Weights of a small GPT-style language model, trained from scratch on English Wikipedia: width 384, a variant of Adam for these matrices.
MLP neurons of a small language model. Each row is named by its layer, matrix (up: input weights) and neuron, and shows model dimensions 288-383. Each number is 500 + 40 x the weight over its row's rms, rounded and kept within 0 to 999. Numbers have three digits each.
After each neuron's rows, "fires on" lists the tokens most often at its 100 highest values on Wikipedia text that the model never trained on.

L4.up1191:459469491564493505559476516474488463487476491433461519567598464541499511513497566501560541480552595447486465375533472536507530499555473503500519518406440511522405551561460575512526514506556489549488561529540525563510515515457494466489474487483511461509502510484583518393449559437452496479
fires on: "0", " m", "–", "5", "%"

L4.up171:476511503597435466514446492511552509575492540531426515421515467579502562460426466472423510524551454525513469435496537517545445475405524491503503495444499441529473514530552467520517534481432503496466570431476450474449505577481466498496508403531468460458515455442483489529586484470440480448
fires on: " most", " RO", " one", " first"

L4.up1465:452463454535452496461457516489448488535490592475518481488542486541560501522475512488547488557492561481484494482544532506482518478478494491473486445455455575467483466491474506532440518530543509435518494452535498551463483538507582494464514472507510544478498431515572552497499471562529485551
fires on: " a", " an", "ig", " =\n\n", "19", " "

L4.up997:520505513531535512521438481506465509484492526513456498574485487486511474499437522523502486510590482523567540510523483452425457534604464549460501559550501554485505502531412443419506526465488511463550452494513513502528494503489461520466497406529495511498466483495502534460436483466503530444
fires on: ",", "m", " of", "em", "l", "g"

L4.up1397:498468421500570451478463470540491496526469516525505475541378532482510483441491565495473485510539502507556457482504477462494511473515434517531485509390462535505511417540533460576597564463454510400554489480509521512505496438508509560444502461598573466536494495466428466439527568410491481545
fires on: " ", "\n\n", " |", ")\n\n", "===\n\n"

L4.up900:502503482426529468470515448495466421569456504515448470503489576495538498414406508435501504443465380527436482500438451497507492531543509547478524464483455517434539518454475515579451537569475505573477503448490448521479505543484516514511509470516463494456541420472503524509550505570444540467
fires on: "20", "10", "19", "12", "17", "11"

L4.up656:484490448480511491527434475502480562490511572560448460500405562497503517469461438463540435519557510446515476537497480474564521536514471494560523472491497443534421452504521538534449515515487557479463534453502506532487497460454505641520498474567501432484482481459513478489521558395564494400
fires on: " |"

L4.up635:495496442480470566459512498464513617480513518536502520434523555517550492477523632541492510485547507539525542422539495499478513463574459476463496493448561547535464470516446549452497465550559492436463441525536461472444493553514558563520519499463469506467566531532523563546468493459530552486
fires on: " University", " M", " of", "M", " Town"

L4.up1513:476505478502513485484465456563513421546541569539492471540477497530447526479479545580481528488501407537520413458468441528573549491471505485497454475480485537539537486452537493585503461481469540489490581463499528460552521498520501569476571499551513514476555492432492478493554513581526541538
fires on: " ", " (", " K", " Mac"

L4.up1476:508505536484532494489462433502524506523539520574522441507488541539483554505577554478480554542509496404449519521539492513547503468428503502557556527511542511512456419503562498507502479502511561446515485428515551523561529526524518490505557489492501507432466550429466464524485486462526475447
fires on: " \"", "==\n", " ==\n", " Car", " |"

L4.up1270:452491490454544498554498422499546488523460462527469501465516538506505518428460521580423530426502464495504498531463479537448473518573497559474522547532432533477548544417513577538513502595520547394583518508524509539438512495571467484495497472521493558515551536448493468511438529477486561511
fires on: "|", " |\n", " |", ":"

L4.up53:490475528460476493574564461483578482480498449539511481509464491579495560511546569522465467481496438466474417532520403498581510519428511534540472527477450467478498453449493535538488577508463545520491492409502486522491504509441595514508408485483597440464537436504514458542485507505534480500
fires on: " she", " he", " ", " After", " they", "20"

L4.up1180:524486480457571457470456494508494523493511564436446445471475558538574533460518474473539458524492455548464502415460479493482484535442520542486499441506474545491502590530540492449454519475501504550532564539496468523517561528563558553512526548468484503544552488475515405540504491505449542549
fires on: " ", " (", " were", " and", "-"

L4.up597:530526494550560491458485469493496534526504481573454535433458509515472517426495511524514530480475447493505533504456450532439485523466579514467493506522466503547537494486493497536461502531503477481537539406521472444499620506557462550488508506541532437547487538474497467529503445533556622485
fires on: " |", " there", " it", " o", " to"

L4.up454:515516485539515531461480449538441512506488550520441588404553344510549455492535441565461552513453469553537492431578540506508457501537459490542438477531488472445462528565539506483517443540461527477495538501516524551449536511504502521501478499473534428482530487479478529493490531473504500555
fires on: ",", " as", " to", " of", " for"

L4.up1064:497516484555531459484448469456482537573473563455471547485532528501500518474498425504471488572515487505553500519549460484551507509443472502571477526492493439473469463407522485426518484473529569557426508471472514538475535515559512509456513474541452547525600435506507522593549488466500543490
fires on: " The", " G", " On", " Bl", " took"

L4.up925:542469466531488458572515494461531484556512510446474481524483482460542524546466538509432529503519548505496509542505506537485393473485441510507431515380461496513516437436498534507554509504401544446428445460542538514488499531510454464485503431553406482474528527481483415508507489451513546500
fires on: " of", " f", "d", " F", " connected"

L4.up1136:462463399525484492502437489527511582494528603515457522546486474545571446438498476520565502438499519403493482534480472479575504511521501505536528426526502423467443506504529511533487562474542504465494516495512408522520559500466445609465517346541521467468475513389498449534488508449544503461
fires on: " |", " votes", " Year", " Date", " "

L4.up197:517486462610496496523435504587494522505482562440496516421473432487580518482478541490428445509571531468447410452510438526427458533429464557482488451458439489396516426526486512581580572603517521545501527458497531522459523522507449503495419485523408563558575524499526499540498511470580538486
fires on: "-", " ", " •"

L4.up604:602471509470575530436482493547455499552431476579482486465431555500496470507493478602494561530495467526500547413522498549497509503524517498517459509550471486521519492415495513446494459434520524494530614564531626559465607559537571523515531531572484502469543495457486464505523473503536504500
fires on: " of", " in", " on", " to"

L4.up472:499481502510524496476499518464533544462440489527462518494442586461503485525613466606466541421445469473535442516440533538472434483533566576564543545512481532503550458495532472470456493512533560398544496469516504475468489429497510515487483530432516530526496531520426478578403508505625527549
fires on: " |", " |\n", " in", " of", "10"

L4.up815:538431408575559492478490549519581547467554567529508525518505524482561480538527567586491470473485541518525563403495478523465557557503476517495484481450489511470460385470458481492618550411507509477498525425521489539506485470467494461495442459469494465463477479502508458492456481419529551477
fires on: " and", "d", "l", " of", "n"

L4.up998:492456513439501494506505515553393533505426587530495473472462585550518501474529548499478511472545445490476505507515444530523579523598468507444461496456478524503519490526451499592495520510416473462529542409513480488473465454580548497515481436466470477490540438474489597462543523483548564500
fires on: "19", ".", " that", "20", " the"

L4.up1387:489458476431422502506501476524538516510469532502497484479486531503558526502541522485505511506514536458474537518485461484477459477481468513474499535531492501580511514472459487502532458535565575456527465465482416493573571511531498484480530416539448546440521569521580461496530568487468519539
fires on: " ", "19", " was", " of"

L4.up1321:505501439535546497506397524506494516494477582476494440464485525499497519422469541487546491493480435522507511479548469421492512475394502560527500496405476472473452542567493556539535602548489562473552508406548464484491552521601525552476495527469487531452573472452576495440506466464509520547
fires on: " "

L4.up127:508474569443524468508518485426534545550432446547515544462474524456386548549522471470488467543476424477462482470534470493489490513456550527485533470464512401531572523493520439562509503546542470453507564487457440410559519482522502461455463506521562498512500504550486473523478535480400517468
fires on: " her", " MS", " his", " Ut", "ed", "or"

L4.up1085:487521421465454483482508511476529467525589469498458594523460522512583518523529559493472520539459554461478539472511541458487499554435443485536525492486452478500489522426474554505566535488463536483497455551498553547478441475483472550506544490514457543523549476525519497491534535522569492519
fires on: "-", "ul", "on", "ov", " |"

L4.up1171:462467486548517469584501517465505494501512475553461479544514498521514488517457461523489514460498550518523448528519472534485501540598489561539507494470471501510527491587480478509551387503562470415461461523536496468535519442487488437495493478466534500506549515406486573457496519491518478506
fires on: ",", " of", " time", " years"

L4.up307:475494516527537534515452482463496477515474453505507493491487601506509476443518539463522456436474510513519496516542434519515506484511554492583514551494507417547529484496598412486524507489490432472511518473533511515503479487533555495546510578589512488535562435519486475532498485461482538491
fires on: " On", " After", " <", "On", ",", " ("

L4.up752:399506480439509479516477477491394518497487549534486524532478483478443528524509490512469452517533528484570526458541477502471505517582467497556525525556483538504516488455445577416471554538492411487487575509483496454492478485448505538490501480402505543455561555512453517505488502419508490487
fires on: "r", "l", " of", "g", "s", "m"

L4.up338:560510523555496476459441485464455532463499537531487518475509492516450467485492478514504573532421428528493490495419504538527506531500570541510520528556460559542517566500564468509484529475579458519525492541514468491445529525504542532466504402504479468453500476474525519558536466461519518591
fires on: " to", "u", " |", "."

L4.up30:428506486415482473476476498526439519506479543502509505505567515494492536549530430532457506537488517504518536530552522586519460433524528522454469491516506511585457496401423485421481499502400509431446481432464456511516525571527541607474549459574367550505488514526494528596490478471514504582
fires on: " of", "s"

L4.up1483:398509494456458541569495460564462555486468516478440472566446488512551508517522544531527448505538500420460421515452480506583433516539409484520503476526538430445480476515524512564471528458513576390454443424493478472516493503479426538517455485492449516504506508381549463536475555438523494484
fires on: " |", " and"

L4.up884:535505436460481478571511467537490495533515580497498527482519544503459546513493525569572463480507529491551538443474438447567466540547516521471433485474476442476527492467534505529486450435513468510450535521501415561524572521470497574514493487474494562466510574496490479572500549531534549493
fires on: " and", ",", " |", " ", "n"

L4.up744:532506495439495509512448496546468556499400549405496383529479487516489486456521419497513515518470446525497557489523462439455480491510512508551560468478538493495525496477530538488450549494564492486562586524528455451515497530555503512492452492544477477492528550457513437529521506498516467500
fires on: ":", " ", " R", " a", " from", " on"

L4.up536:486443502482484557513463445494527577543544567471409600530511404502586513453508472447444441500551555449481465494527481509544503512455513526576473555530499479498479469581589515607583562554527503476461459510485477504463498507557446528506487436530484496493512483546584524490570484475501529501
fires on: " (", "-", " also", " |", "\n\n"

L4.up1359:426524466544483504533464497466515515451543570556401497516477505534522508444528557496514492373435444442509477544583404522526572550565448544499516420501460478521473436546465495525482485451537488475582518467517440510516545521455520546487499478443521487449514511432490522507511491456533507460
fires on: "20", "19"

L4.up160:458489496516502582474492504514488514507469588517477527416477569544543489513495493522544517554531498442490498485509498546551530523493493489480479470537491397571474505472532540547460500440504573486461497481444534514516553477510571489488563420508496490522535511454570432575524516400549471386
fires on: " |", " —;", "2"

L4.up1038:489484501472570526434467525492472446552483542490513568492541493505552517507521443573547537547483469510484464443501471482545592525455550462509482534472454501487451454505499514456528516447509511450529602469479541548458458502474533515499551447535500420428496483510505442533499491495474498503
fires on: " the", " ", " \"", " B", " G", " K"

L4.up97:504468540506519515445527463502460500572513482513474476489497468523504529464432530482497552485408422453526449445496482533511504517468420479481512584484476419507563490516467540469553560502491505473485506563470524501528523484472523534472514509524487467506540526513471540508559530482501567500
fires on: " |", "-", " to", "|"

L4.up413:476484472524492446543510494531449510390445471534542474497512520586464497450519448515457453485441434558532467477468471493554572543594517483543491481487461482501562563404505517447512528518451462478507485527498512412525519539535540549472462514399593437462468508455454571553432493487591536479
fires on: " to", " c", " he", " she", "c", " years"

L4.up1524:494503502498502543467467408573490566475535601521510594514415570513473558475549514573485523504509482463498453455526485527550509483453516510500535478476492466577462454467509497581482481452440584489422500466490463463540462472468521615498519454546532418533540524451434416496494489453578498443
fires on: " |", "1", " FW"

L4.up551:428499455574504516417421553531535479560496556480496499499482510573483504494516534526572512502536511496510477462452459552529426555517474509562501517454500516533487508528554569586442478500485529448539522512497541511480489524513442521466445442560539480544529472432567419401541570459556517479
fires on: ".", " |"

L4.up22:484490548524465491504433514545446492508489588524492426488473545535503466491490587463455471447548469486567531572573502508521507511549443503597499523490494482559510456445477511543551538491507471481504505493510502434435427561498429542509482503515482496394583472525530524518502511433524583543
fires on: " de", " Pr", "r", "re", " en"

L4.up1131:445508424492493460564460458449564510503439584479545487538498484486492561488519470547438488469561559454526527461361495487408465504582467483476565499534487512483431483501461532441440469575568566501431463502547502458542522501494485464474471421435458530528450550520463502545508493489550537505
fires on: " in"

L4.up378:526491507542489531497443510402595520524474507473501508455577514531474580553520533519472534507518473470490395429593475527450532543423526486496459459516467480526497526500449472475466523560442516487544502547509533441530487520464538474536493504450498387559512431482536408525488549407485520380
fires on: " he", " they", " I", " she", "ov", "30"